{
  "n_layer": 11,
  "d_model": 320,
  "n_head": 5,
  "n_kv_head": 1,
  "head_dim": 64,
  "d_mlp": 1088,
  "vocab_size": 13685,
  "activation": "swiglu",
  "norm": "rmsnorm",
  "norm_place": "pre",
  "norm_eps": 1e-05,
  "positions": "rope",
  "rope_base": 5490.0,
  "rope_fraction": 1.0,
  "qk_norm": true,
  "attn_scale": 0.125,
  "bias": "none",
  "tie_embeddings": false,
  "parallel_block": false,
  "init": "normal",
  "init_std_qkv": 0.025,
  "init_std_o": 0.0,
  "init_std_up": 0.025,
  "init_std_down": 0.0,
  "optimizer": "muon_variant",
  "lr": 0.00311,
  "lr_mult_down": 2.0,
  "beta1": 0.93,
  "lr_head": 0.00629,
  "warmup_steps": 30,
  "schedule": "wsd",
  "decay_fraction": 0.27,
  "decay_shape": "linear",
  "final_lr_fraction": 0.0,
  "batch_tokens": 65536,
  "seq_len": 512,
  "doc_mask": false,
  "train_tokens": 367400000,
  "steps": 5607,
  "dataset": "wikipedia_en"
}
MLP neurons of a small language model. Each row is named by its layer, matrix (gate and up: input weights; down: output weights) and neuron, and shows model dimensions 32-287. Each number is 128 + 32 x the weight over its row's rms, rounded and kept within 0 to 255. Numbers have three digits each. A neuron's up and down rows have the sign that makes its largest values positive.
Before each neuron's rows, "fires before" lists the tokens most often just after its 100 highest values on Wikipedia text that the model never trained on; "fires on" lists the tokens most often at its 100 highest values on Wikipedia text that the model never trained on.

fires before: " the", " this", " his", " a"
fires on: " during", " During", " following", " Following", "During"
L2.gate729:165139121161156129128146120141140124155102103150117165151123143087140148137124136160068111082105136102160106130159149100123115138106147170130112182220126104125194152144102160087154134141131098071037089158198120110092143102127153149117171179119082094154139151147131121157134158095096067210153134141120130115120098201155097124168132135072091123111108085143152118116115142092148135134113146138079113123125059173127144182167164176081175190090129086110139124125156137059059148134080120099158127146160065041123135163100118106108133099126170125149119122121137173094121103129051192053058140142191162057090146142045132121126088099115153117087145117121126113176086153131109141192131118157183164117111052106143128122062134123108120083120192130135080079164132126126116144102085145
L2.up729:073141084123131094144145113150139120119110162119160090117120162172129129145142214146112135077121137112082145117164140116090132114157121157158163198197108120148123070155160174098134127170123150110158101138167080124150096161107167088146103114115137139120105140077072143155156170128141098139149152132141048106133124115104072135161098105118106196069120123131219130110120120128149131123045118097163097115123145109130138187102156184142141168173116156109048149126084129131125096081112094068141165071138138151130158125152122122148130129127168122096163085088127172096173139110098136095064115124127124111052189103098118147152065129126155115113123128081108137149079160111135169088159132087153071150080132100096134104101069086104190146069156150100126150162089130150125123113109170
L2.down729:104094118113101107122103129184185125145140140125149138147115171103110101108189176152097092125131153085102178119180166161195094147123096168109123185164125122168107129049129100106146155129153142112145118071116130134165141112109154110094151166121148091079166182127098161061090102125143187114131079118102121084140132134126175136147125126162121157122180124130183067197127157104136091173117148143139135133090186144141172103113125129137136169132204168102066107105164153114146117095149085172170111128150083107092164096093154130166100142196130139128127072106114148101094149107099196160104104125131119123111142192083105123162059074133104125136094149146086179128144165099133177117176157151107139159140108129164164133097125065113099187140162145157134197114149089122176123138070112

fires before: " |", " ", "es", "1"
fires on: ")", " Loss", " Team", " ", "%"
L4.gate452:168133118105133087092151122117135159156154146116170133132127160149162128188121095125154121106121168120137047149115133115112107154160147176132100112081116168126171142113146138124132154141149169174113137131138064129120128086227117174130074143229130107152109147104115161088099085125181149142170131122167121131175146123082143127106122114128203172159208153163130063125146127118134165079126143156129136113131137134204078093115128094080125123122106135097157094155143154181159132103114149081166106124062150117134117097170141189118176108146083082106186102146144104150110112145189132146154121112122164030161156129098153167137119128132117083142168067051135169149099093110103080093090165138052128112146073166096103161188094082053171150144086151113058163152126167152141140176088119
L4.up452:162154082145191136090100138107216182091193188132113088078170115138085107103049142133124157119103158153136159162043128132128181144141129152139140157207090141137139121121165142126094158218070148120155147160090154160131175184125116164125130105129105152099125150135172104168121110083170152167109115117129132172129143138110111159151110141112112114128159120105160112164159119097118147098104204136170148139084141204178137129102098098201150090115151139126167163146149113163138124164096164108150140128053070109047158113140119109173172182124160144080130142116091172133130088135101140147135134154084115169109145168116103163113160191131123172147145154167110138114129150119098151113161112132113086145171188085129202127092090166106071097085126119134166111144159061162194155131126130
L4.down452:180126144135115085129132141182147128149104111080126139109149089134150078103132119092132116143146118098133085111127105114167108179172119110061146098188061155148144163117104101104134082137097145066131129160088160145129127123159164143159137092113154165125087110132141114074158144153044151197119130111057130120164158084133127058139105162124103121125129168192123153173138085156088120092072176135132116164087154188160100095068120148103184095154145116175121081148182139141094144113137149088143124167188156110134072147150186125118083126147177125059124119081084152131124084101128124182117173186193144167150150106093133137126157123149166144189170092114159196094166097143110143031161183117102105093125099109169133116221091149144127154125109123104121122136104095113124082112133137

fires before: "2", "1", "3", "4", "5", "0"
fires on: " ", " only", "–"
L4.gate1007:144129097086171071143161171101138195134172123106106211121117156121111097110121120180168169137177184159149126147140116104113163044077109170101153105148125100108128082114145082147118108086116081144123149111093141136129075126151062156171123159126124123112108187134141131178124107093119186088099106168142111140080168129152055088080114187068162124167143131125084180124100097107142140151133149150113147118114198125136163152057125138178073091124082094122172141143111102154091110118094144111120138147178152061142127150149118158149092143114104077146165081137096123195132149132141101089181200126119076157146182155092126126122120133134117158146185054175118111160161173128073096117111158105145133123101126104148151107090169104160112092152178126088162166059193122142108177141091067
L4.up1007:133176142131131058148094143095097143154095104133118086123137146061142037127082062170171136089123153178134093135172161036167106098158106152121090130133122155088109101115133106143148160125089118155158122134122132158108088160105120145142141133120138126113148145173175087081127065063129081176098131112094159112128208198080109133100105113087178138151099115050109088121171129111122140104132128099131124103125130132141151080101142082170110107100077126140133105179117088164134118173084141123181132107171146145072172157136144111146088167131122136109072137107156167105131197117099137108166158175123179140129109059163191120104095139160064169107168116169061121129151146115152133212058115130123162106090119132110118154050111160110095142179158113133113137086122134135090113125136127
L4.down1007:190065130138083136147143051170030101126115081120120128171109156104123140175195128142119117059171136150152199122157140098126093108172131113111115113095114137160095147121185123127181083156186142104140112128101109179051113154139165112117130113188108096130067024099114098049070170158098082147156158108182162138154076121081096178143137174079106131123095133142097142146145122089122140144183130069148107110183095134108175077150111113160125084101166164141154156098157169196169103157116137115085100089105132102099141167144134105143073085092184113165103133175172147139132087148166113130124128112132179120151125081151139121085103100132148161110140179149080117121150123112145115133167109139091153145123124085137125113141064129160159163136147090098117140103070120143112070138078067

fires before: " ", " the", " a"
fires on: " in", " as", " |", ";", "-", " of"
L3.gate752:126109155150075094111150174149119125145118095136154128146105082158150166132172115072083190108113155053117134128145132112141142111119123177130168097081134180099091101127141152147148153084109084093157092139104151175179150155119109086114110193192083076151119071072186136129116145092132139114103122107110090196045093131216115171126113119147190139120136165162114051130169086131149124191104125128124131071146114159162112106138082122137139144138129111127144111093124117095146086125129106110126195153105108178141107138115079103083111144098136094140079161125138093223102204116135089138114149124107138124087138139092146127090153155107161107125143111129169117177136068173144070166160108052117166152121105153117159079157133154075109086142181069154149134107102063101126190120077095
L3.up752:101156084086147066136154179144119122212164051088189111097132124178137157137143171165132146081145105138125141094120056118178142140107095150171148157169151181118073055116165181152084122100063106177141165107142155145157174167140095142160090158162088090088108100082101145131183123118140112151160111108085083163079108155140104134158153117125112087115149121148127106170169142128164195070102135127127162136146151184129106074106142063136157133153095064138184101111098121147125118130126102092132120163133100148106094171090118064090124121072135116092163120125144053117116177136166141111171081152137127155130117133149137150143140101111161095121161136087203160168110099126188051107208142088125142082163132190096156149154134142087135145128153119076092090184091106144099179094120123
L3.down752:097175160120091121117146103112142072170154130143062150187097098086081107086081143121113130156213159137153143126083178155136125099110108123093096140157139106114119133122105187083125128101135183130170174154121152092131106098091144136110127096086105131134124147140088127120092117157108091058146111082084188093131152104121098132102116127143112189182123070136102104082102114094152113107117131059157171150118183150213132093126114099150134121100170102157126161148163107161126110123136162117156126093112120101172069056079120139163085124128180118078113099106142144048203127167103180147116130151080171166107123135116105158159189135140160162146137107098150115112081152105120157159187076147110060157127117159175161173136174120124214029122201118131160138113131163169120148163095163

fires before: "2", "1", "0", ",", "7"
fires on: " ", "2", " York", "9", "6"
L2.gate298:105134138093147084097098152162074166121118135117120155134124097181140095165146098091159102169133110111125089138121151117140136139106077191149162173171158139184104142063108129129121063101146075136140152143143128124070138127097098073127099109137123212094102116164126162124102141026081081116122125151160130105122117194126140139146130096162145124084132117168143105143150129164115144105214103136134086136114109176167069115172126179142054145131153194157166050130208197114094156126153147121109156155067100181094111185132057169172175103115077155141108144177148103147068197104096090189125162162116163127109155135123121097134139107126140093082111152155137174126106133164137090161067144070152122146123134118134142167124135139172118102087142169129141147082188091069137166103137105
L2.up298:115121032082163143175115125110136121113092149183128152147147171060068186156116137154128164156096086128137090154105115111097125095102217096079112161138215123135131144113132132132080082119197187130144187105094122118075133137140188129146080097175143121102176142127148158101131117104163208153131201100151078132098162166096112150189138138109073132150063107099091203089143102115138071137138177163073103123091157190126118145099136146120166084091139128138090107108082147106199166145100118155092150143088143159139097092128123125129096178097158159147167133101105175142128111151051142159117134125102140157173123092105115144111108165150159075155174172101148074093134149132102144130171148091126136143130114096150105143149112094138150126089125071114151144035089101107104185163148121
L2.down298:126090141091173131063075124119104128091100093152067137093135131119156119075175087179151157146092147160142134050140169124177092065174115199129121099140116133087216167106088106118119131128152093118183114146160134161135102181184158150187126156160175188145099183169118179122100134095101094120122136125119108098121112084150144139155141111127151107136096079127147158162026153092144179150129136133155102119110146109085136135137105117106159101149103129137115146127165188080179165133144224087117120114128096151088170123094169114116152098093101117146157140101135166040120101107056127145145112161113162152124121167094164119116122159145145135105135112157115074140084137141111094104105079139137172115173101065145059186167139081145150092149139120104140166135070128056066093131103181

fires before: " |", "."
fires on: "6", "7", "2", "9", "3", "4"
L5.gate179:092155165082085159187196115102161176227084117120081108127170080141158104160147118120125162139182126113154127160105116125086146132116148168154113130173111142103141136097069081109103061178120092135119114160103121173132144112124080189049191115074161135139123083166170038171119101183165143076082190084148129091162123141153133144148147132150141162132172110144130150102150098120168203130115128122110135126098192147115120120058069128168181127099131110119148094100177140118143145158120153146113132191124061142102111126159130148124062181094119101131141096165070161164101137100122119092087152090081144099131166113085150132111080138177158098129118146150134130163142134156125141107072083103117094193108111162161090162170069143112097137100117125114116091094153179109146174107127098
L5.up179:144034169108136156163108169080079113093149060090107155143118074113075173164103113120132165128071103112140106136078105116140091181146097084181113088075166091171125067185135131130155122112109141122081135113170163146130124134154133145136132159152127124132107106104061103103032139103138123154151064148148104148089165117144094080123092154126120100122142146210131122162129196143123097078154131146136134155096111136051104117151150116131173177152130125184156212136134087147168113116105166173156164050116113152119135146146122112113126107123137146132142205083138194127105049128116154111111163147167116056082110078130182100106163124050143091180104138109115115144111134124100158135135125093138113108140140113061155104140088177111125084116119110160109102154120133111129164140126069
L5.down179:092115193125160228125076140165110096097153093148145143116098136134155160098135202140177103125159121158179169108152094115154130183156103159110111171100088070129183150187129146165175180154126125139150135093136171132123069062120143070124121154142186120165103182148168118144164165098140097086127141116167110134147092113124129146178101074123111178155111152159139206204158136142132125114156187167169087162121140169095072159117126123128127141119187092194128079092187126143147142157115120116059122131140128206138132159139058199126150182137135117108146189125123162132125083184080150099163131110115085125154105109159143125106188089114090086094103118130094124110087113079160162113087147053143171099155140152131099116135099132124180145137114120057108084135124119146092157124116143

fires before: "2", "0", "9", "1"
fires on: "–", "2"
L4.gate246:117105134145102155137144135111078171075126128115186123064078133170148091117132175128186158117118122145140141100082147155085133149095122148098155122126140155132150179168036156154107110059148060091121108149150168152140114087150198088131060116103060089145156108147118147121137155091060132159098133079095180141101105131103183159129118102117067180119142109096104085134114090114123132071106089144111113112107201155122108156077124139089159118148101126146129118116141149155143184107146098095234132170126081108114143157097139154148071124125101173150146104085130159123101093173130120098165143085114063121143129099164184175168073094138167124102137121092208170088127090104101129084112092141164164110167147125049192145182104161138109118122097138121148154190116125166173069164084104
L4.up246:153172089125107154106163119082138087097090116120147133032120103201143137090086191106155144121152118092194154080076170124054115145122135148149134134124141110143165157135130145115101110126098083057132063113204196157119108154093126146145129081112141096143123074164073177082139126120118133141102178111114138132122062187150138198144123096113098102154157141083128107166123149094061107125140110120027158126105156126171167159075130066172123105142113092145102123092160112169165104065157131094143165105142121071120152127121170151156098097132071107133115169134154162123122135138070159180122159091159137069152133125106181188169095115127123149097162167115130170113120106131156063127129145113181141139160081140127131110180140151154133172129148168105104141157142069098095143170165125
L4.down246:058110124135114130151164075169144095090125055095097096111138141125085120114165128127136107166093145126176195161173186169124090181116120139093139102187172143134114113146135127129118100106120113113136135097187160147135115134073154143116192148156119125170062103091118163141123152094080110129101109123096121145177103112146151155181138154152107116135150082096167147101090116070106112124150175096108102144093141103107160178107154190105068089105093152083167165103088192182118136108119145123151091146120072101139188140112166101106082142160091072149158137096195204135111146129134136131130142181097110173178115110175161108069136105193100128087122230167131218073171131127100147151117086112178135128166111110166080158163161133145112149149157157136162137106110135094122102099166130

fires before: " the", " ", " |"
fires on: " in", " during", " since", ":", " Year", " During"
L3.gate518:095111124164146135141131194120128181095132144146163195172153139121108171196106158090118123163127135057085128054118114098152121084101130125103112119141152150116125115156121176122140122108161088138110144118107117072209190120174108119118142123197100109136138089094117134154136144192154172151110168167109078129123147058127098186117072138126133159121119048082068111137152189156145144137109065098120122158109138161145181144137151089121134071138094120130120099139146085060086164090141129124087145138178140094107117105142150062089119128138168094204183094139125115195138137117107126158124169128145118187166084101134067138163154157146122066124121117139142159129090145074077151128139165134139128153132080098103123143156117122159148140144117140110133150229126137078069092079165132
L3.up518:130139095143125091088118141132162184092094160154217172109092072127108106115125137145124146196145128082082148090155141127180132108062111098156093144120138138089105077116132140100175094101224087139094153122118191082130147148106086123125103136098114120041078097070099081107118106102139130132105141125154168111099076129119104074123136148105170117139110102131094100115096104100109108142125121129182168140122140111166146132145092182088111091162155117114101113125110114151087123115026082158100141173073102102149102106087076069117118091143119127098128096115131125094120148086061091128145101110168166233084145144096081142114152128126156159108101111107145144157122104076098123128123205109092061107061075082159077117159105096137142126098152078129096124116136095130133128074159077
L3.down518:113119116173015128135110124123093116175126100103128134160137104094104111143128100166082123158114131070162163126105118114092089156085090116156106134156203112161099119160107158151111129146092137073118117106140202085145121147132123130106164146118115130117073098116111157181162156136132145103154098101125179170086095114160112186095128149181118133109114104092144080166160078127134102181132142132131102195170111100074087110147106093187081134103135174179101170106153071118140105129164142143160094132167098097065204126193112096098135124131121102156140100149118093190145094077118162154168075101164096120097056067185113121138083054155105074114174146149110150110136155092138104127169164135142113132114169132084145151093159126100104159113159125154158085159134108121117095081085088

fires before: " |"
fires on: ")", " ", " ("
L3.gate196:134113168133139161142127193083104121154112132158118110087057142143167093109069113163108103146132164085100108099110142110113127189127114148149105107146156082189140110156099196165113066150111142168115102136122103115139167116170089147122090137100086085091136129111131092232107125116104149162157110090131132177131107125156097113194132148123087132179138124159134094069170131155153142092211167148129129152123155124076108112126092154148199121158099144126131102117107153146092200135157121162161149129092193139131103195192103078124109067148151179107119146061139121128141123124137193120144142140150065128166137118111108141079172151143128109087132113129179169132169116179104144125130172145095131138114070105133140084081136136078139051183083142157186170132073103149147107123146100
L3.up196:179078157189126153089143092139177153122107150105100150114173119151152162122170123138083148124064118095094183116147190120150056168099119187141154160156139143163108109049142145157076141202172158156156157143098084116111177125102170191092129110234138160113148124103182148115153134112149088136079141115086163081082175128121094109149136140155104172124140103117136143122175133085148171107197173140154116153131106124141103092185184116144087107105091112128141126149211134129148190135136098121157117107082117172084108123129144114104107126099135102128129111143158117096139130138195090100081146094175092127147083144147115155150152152131158100163147111152125120152157159167110105149039152103135072091159135121118174096109137154090164138153044175132116145217059169187120191137069181
L3.down196:192113117137130142039145180080130137218121125120137080110107075114143131139113020141121143063078157143125154147153094090170064174144137155131184109125194102154106155133097126123143152140075124124133106180080172146102192109109102149081121087190139125078102090132205127120128195150163169063114128134111142132109091159125131201130095111138073189118158149154130102079129082092138090137115151165158164155129158135137106092122146120114157050152167097120130128134199095080129137140132111141110104188108124143146091091073096127135113117073143132087125111102084160112140110191151098146124150146129117106168129174144116169138176196083119111133193150165156135105142150164152138153088107170111174126132145132152129167183112168076173145129142165169168209141164148110159126124140122

fires before: "2", "1", " ", "3"
fires on: " ", "."
L4.gate725:174100145099141076108178119119150108131061170169160137126183128144189126171164205048129167204146130116146143079139069172142156132137146161151090082099156116136104099093097169125195146109151099063179168127106106114146151094073145151115116081119146129105053155184100184148168131112082103148116153070107096147128097150172125064141191085149139133098138161106092107078125088105086151138141190218127148152135126168099111111133083120142116081153131132091068104128126134104063148101127151132198139176164161151085085150105126132109127126131116109114129121164132145113132184168148161131118095140127106153144128107179149121131127157115115092132113068064078105117122124117114100090220095099136082131142109178173154105202167116117154141114174099115110175107142143127157119116153188
L4.up725:054144170132127179100143164156128115166112146079177111135125133132117138174148170153156183144085099121153083096161154132152146106150110185147148121102156193089133151170176147094146142083137134065112155098113088099167106109179159178146114142122057126107143098136138159101161130130076102170115121111135127129092076099099107135118113141107185108121125129098064144118140114200139154145138085082119105178122131116134213133141125133149151043153142106136155152179155078120135142114065119147111179125114126109113127155123154110102181096147119116170076095118129100114126149128152204197226131084076188107075065087081171174152153139131128174140128191161134096167089086197097092092163104113108100087118156047158169120187181172121072122109163133132145178095146090136150155124146165
L4.down725:114165156179125111140077092084125110162178172039149083104105089075142177161136211072112121143131096122165119109184101107139134046121179060166153169135117128159132153114151107149129142147203161128137121142118144173148120157128134113111111160127129118153155114124107171121089161230082100183117110097156173138123129144168138120140116182105173137177067163110211111111163113107128117113111174133145044104130098128126125088126101138121095142127065118137180127083100143092154107095089165144140157058162108129176154143160109118129117093167148146109194129110096105092122076093130110180152116120068120133132123117114091113055140053187129142126132149162095158097069141152189130175103127115149120191113095140031134092168129127152136151154087146088090114121124140140126121116137074

fires before: " the", " as", " a"
fires on: " as", " well", " both", " be", " called", " into"
L4.gate248:127125083155121078167136130160114128098047163121082098152158132144209110149112135113182156153136187151092184128171164117072105115140134062143112058102068055076096090157189124121111061144110122144148100110110108098140147074131186134088123146129140139199120151105185082113101130139146142072127172142145110139100154143128130136118069156153045129089138086140099169141076179174133141113114136083160121152133130170110130139092148127073148156148093167108101110167118166086165139113159150097123168059199115178124105123128160096156044114171167117172101107119129112148083160136157156086106173086073158080073106134141144170124082124147176096097154116149096130163158114102104157098143108140029097100100130081130125121142116131110134154097139140145100158103164169183174122130151129
L4.up248:198146172114078089145090123072174187193112168172080129110090074154074134113134064109172168120133120175155136100113157137109104106138074078157143105153129169111117135143159171107152193121097132092185149101174150102172156192149075161109115139147151068161070092155150129144113106157170164175131143065091159109075160052088143090090099086203134143132118148148101158160124157127167120145155117094073110147164154115101066071123124153127141179107154107117163063127111073147147105112191149154142106148152092086086182137159171180077158131171161140117133088115147107178149144122151169150139093052130104151125095146132095137080137119133117189070134087196145062084126196105148095118146129113158144170122101102164072116088135147126094160112127147125121096109154079166135146141138111
L4.down248:152119084087098188079155134127099160185130097143097187089146118058133157136115137141153140073129143147191131099195203128139117068133091084136099132113173199093116127183142141097158202155098178093103092126205128106091083116129142141073129145153123089164134144146095095102040123132112120160070127142084075164133086064098100156136079111143179106110200121132140139183086139123137110153099141134155096151172121110194121138154136174116173139109102065094127177117104052146133135111148152166175154105153090146156141139091104116155146102121206122137152089088177133159106123145086118151153042157150138113110127086100109117090114116167137208120145146122135139114117122103113096165231138182141109142119114094142056123110181149104143093107185122105115112109100094107135123166086096

fires before: " the", " age", " ", " their", " a", " his"
fires on: " to", " of", " under", " during", "During"
L5.gate440:104150148162084143154101133127147107105152132142088104146097129169133120125188079115150082167154154117184121129121195137129163180080141119136134145155172160107107072115114147090121103068082115078120175073181149096136105114141147095104150101104153096131098124146123105129074112071141161124156118099190107128101104175082137119165083173144103145132066185143160086131091135129078123123102103163110114078142118152128144173169093150155103171133137164101131131113117079097134115168114100146100118123117119124128112120152097102120129120127177112124155106162183097193104129103073116101094220114073191111098173147197143138092071100106147065154092122153139122132065121032102097143117111114114110112124144089132157140094179124040077165115125152151087134139113115133243095126072090
L5.up440:146084178117154168149075156173145147151131105157108162117082145152112091201205161123145102157089123134076098101137137174155145164134157146128116090108144086124131163116120095163122095153095165146117074079143091120124114130133123156118114127120120089113148110157105199088136110185106152215088094122206130206109116090104128146091155161105126199109139133059153143130194169134105099122179132154136134178089157091087170088094101117160131113157133153089165170122134139112173132117149072193161169132115095107087093080118085122136187128128152111085123102146106138106170141140144099142144146076105147124108104119147141103105071152127106098084139110172058114141058129187086165118139158155126128164149131118119139079112149084069139110164091141111105159133140139167140082163149162
L5.down440:160053108167142136183097110181166148177109106168135196126149148082131158099126098098117063155093099105051127111148111168177081125138175107090186048121102091148092132135106100127114118124169142112146107163142132157094123123087131115081129089161064099129083099141083145120138075166122138131067079103116121163089062085103160063091135102127113083173119110102192122128094104143128081168076109143096154070154113089111113120102147072167102170127113134113097145106152131172133172113177143135136154067116107149129181105125145142124125141140120176191120052089173147102152134088103138084153126143134195082141151197156122157189078126165150111182141133113144119085117115154114140162137166150092124153173112170131172100089158127124213107123086136135112093146176128119120135110066145

fires before: ",", ".", ".\n\n"
fires on: "4", "0", "6", "2", "8", "3"
L2.gate633:099111122104152137130123153158165110130083142128098141113069131162154103133117158093158083104108151167144134140081106096088110093153175135093111102135080164180190173076161166074154077134137089155186117138122125122110129161102119110179081130179144137143130145116072111055091115101119118091181126146160106183118101065133106116178155158155099134150181128125121116095074162162092108047153129091170143123125137143137103161205146045106155137137159087113064138128146121080139103131095243162108129153136169161083104138107138075196133109150127127141129095133140144161121147101112138183132124133119152135112128138199175105120114100097102112152055093104087141173142171121131150107127196067094148078193133092081163153150151086102132150119105098105167140104113131062153146107130092
L2.up633:185139083140152180159134125117153114169084136161108175108217130130108142126093108151158144118120121114069145097197127120071112116105103127101154099148159116178123193099135200116146115124155090162138114156081128119099099180122105120141139171090130140170156144139131119096157101088180142088093121155134102118121146159157132096137055103125111191142145119130106085161122117131111163114129148152174145083125143109102150183115156135078122144169125074145176123181118143137127081131145071167121110147123142163163175139164157057117110169095119084138109081116076132106142111093114089116151092083106110093087131143107142063085122172112161175080071121136117149158136167113138085145116151132089118147158186202144150178163111149188070093171078167151177125085162137061188108140074116
L2.down633:092119114120167133093126153166208105164130085132152141096105055095120139019150119097138128069156122166107140134135102141126112158120132141112099123170050094160217143121112101116127076159135082119129174095105109120114087169132182089138131184147148126104091162119084144087084090104137124083117091187086166129096086132150094068156135104128128195154194117194137150128121124112154110149161128112143147155098140152109084087126139104133129110204155129129038157099127169163085113136108157119112127155118087155105103124138100103149146126141093068134120100148142068143165130168054110114124153095072121137148065153153147089057122103139134116166149077176083142121203172155181126079164155118122176159224147129102090109087124164111142111142101174095161131079147148115154138101085158

fires before: " ", "2", "1", "0", "9"
fires on: "–", " to", " ", " –", ".", " early"
L2.gate982:117114169137172049126141148115161117100109144151160122100180127161102099122080151090099086100172089139144153102137123165114159112150097145135067099113111124224152064098072138130151156129081130141120149112110145109082081108076157165147142166166082094111138109147177109099115149132145132150073197093109088179061088098134061150125144116171130126134193134129170096075124184131080106102170191170169134136130157160089169140123126092122039095126080108095066091109136136122079126129202169103174113152108065092128154143098128128151139159080136120124123109122138086179193186129172190158127115150131146123139078128126113112147152137095137106073096112150138106144098144122153097119139115074103097196154103166118176207153131168168168105114103143094123130156124091087149153163141118
L2.up982:116112165146141112155102134143163130104146102126109059048106180192167170234119152125171119134107143122119140175126074095124124097121129165089214119128082179168127116084106131118096123078149101138181084069114121098117138098183198126146141126133134153115135078123151110109147124163095089130069154157100147098125151117098141128192130095128094106083204094090166109149206119128121126168113139089068131122094125055128142148085062120151066099126206111103111115102094087089141123089189166165147143166087179104094121161171127161110088089081128110108119093139169102152114114130135164142138124137128125116114113131104094140133157131155108138143123154150133120126093114155169157146158088157145123112116098146086109146178175123064154139157092130136117143066117143190178095140128155
L2.down982:165134123153110187109156102111131110105160055043144126160115110107124133117125110054121094141108090131175207147088147098163101098171139132149158111105158165120065166096132181160085100128149129068154153162156175168166136156110144143159159106172081108143132096050113153165107119118145117164106158091129132152202127139101129141087153154128119099200101147117099146131080149136193098186151171106147155164095105184131128110130121154164095166119103167121165171157129164150151114110155203126149108074098079142140100093137082041106082168092211143114158067102133192146080110164132151095158191106128116167124138080150106123064108089110093184176135125135150164102076057149137129145086115160134127168135173110103145068124178102169116151094145105112154088142095101161087111174126135

fires before: "1", "2", " "
fires on: " ", " October", " September"
L2.gate899:096107156117086115180158161101115143132148162131084119065194133158079149113126106088142174149093122153185163179103125104134102093150074151114102168120110124162148202163158072079117150106101099120146132127118132137135137127153127161172061124132091146147138126150155121042188115126141120155117158152125142248156143097090100169099123143115043146078159158096122044121123156178091148082119110146143098107073171138092145171161197132143107077137117169142143086142188115124130123133132132083083152189159156070144085139059100107134185166099146128119092162137124151160115167119119126154144165163098164116132217078102160102157149123114092141094099105123095143158114143077175137128081120161090137130136122167071163168138108115161133110114134168132066186141190085089215093128113104
L2.up899:148147163065126080087127148109136164119112127172133077058176115180132153098146130195149183128121134112065155182126156128133189118128077194136159139112092115145101110107192148059106118129065099133146097126154170128113147144173129120092132139181083167156182154140164168089155127089113119139117171098162142164139134083069113115124151101158111146105161106141134161103145136137126103097144135131121170148076168118098129177118137147083065164117145107169148114188121144147138135161170115152082110066109054081159077153107140093101155164157114098117084168108128122116111103167101206088137182120105141100110128089145182162112122116135148048094112080068109146149119128100161133174123123175092094078153144200118128176146097075134108132171152100063127149104162113100209095144095145
L2.down899:156079129118103143157134153175106127089113113168095090121065112112067099137184120141148100102148146109118119159159186125149102146152085124061102088128108133087087136125115138101052127119083111074124149058061140167148120113175149102161173153116091146117108103109107160028114099099076106090090086132147113090111136147144115104114100143154138198148126126137173132178125143121128110136177136097161067142163091198112075156096114143127032166138180107144146125178131111140093115078120103143161119110120110158134136111103168129151106151113102166108094068049156085129143144180095094124150201099064060172133076103126130143052112150154114097141161110062116146111106128101196142109139101051105122163119117094143093121146166120188109143102130133086169120066091130162134168148094112

fires before: " |", " in", " Squadron", " (", " is", " a"
fires on: ")", "),", ".),", ";", ".)", ");"
L2.gate19:085167174156128147151164142101116121131090141122088194173103152111160122100181115133089119163178132113123117151113114097121147151104117156138106104167107143137140117100070134065144155137133173075075143113132124145099118136102148099161163114124091091121096129151144164137165176145123153174140145157157121143125180126151215165125177168161142113106179114161133172146085054169146113173142139127190127110151057133146117120106189137161188156089041064123068153182096083134079126140142164146108115144138103151138126125134169139138152125197119096075032129141117131085088141140057165131160130096141175139112103098155104131117122097123137142198100174127140086056091118148169119166178157156104186171091128136148119150058145068162074134128098175158161109106108139215130146146145101
L2.up19:155108174138090151125116158109120156123155150115116137120128053142109131153153155199126149087108131068092187096104152083172170134091059162115191107170110124096108091127112088075135118170117121045124160154133136123102126073058121063071132150120130174086145138091111106202162182119089132133152176147085110104134133121116065161159167195175198114157144136126119138092161160179141139163139112093133146161112130178091141136158194161133074114089130167131116151113157116138116132081164103184127180141152118163125107086154152103106169107105142132098104110089195106098123139212140138115163114103119117125076117135145147136131124140125129140122162088169121122132141115096132109074177149089137131140093110075136131174138134102104181138118059118139144166175084107155063155107155141
L2.down19:119140130070136156131127148150148073076129167150118104184171102148108124135111095119160130127149183106108116061118145161130133170200142151126197116105143080148143155130144103103122120076202136173126160132172099165112120117099078162110148140159194114107115103143140080073147162149100097136117108110129114094149105140116127057193124164065136140144123095153191092082114128148168162134038209116146120141175100163104099070135105149119133065178155115166154175154188132092177088114066128117123044185118145167123117130091097176164101123115136147130048057059108129131107111143112153132110088194132147104114100142110175097093150184094169129136197082139125144095225125140104141121094099103140140150147140081095149145149124121148162120141153120143128128169123101071126108148109139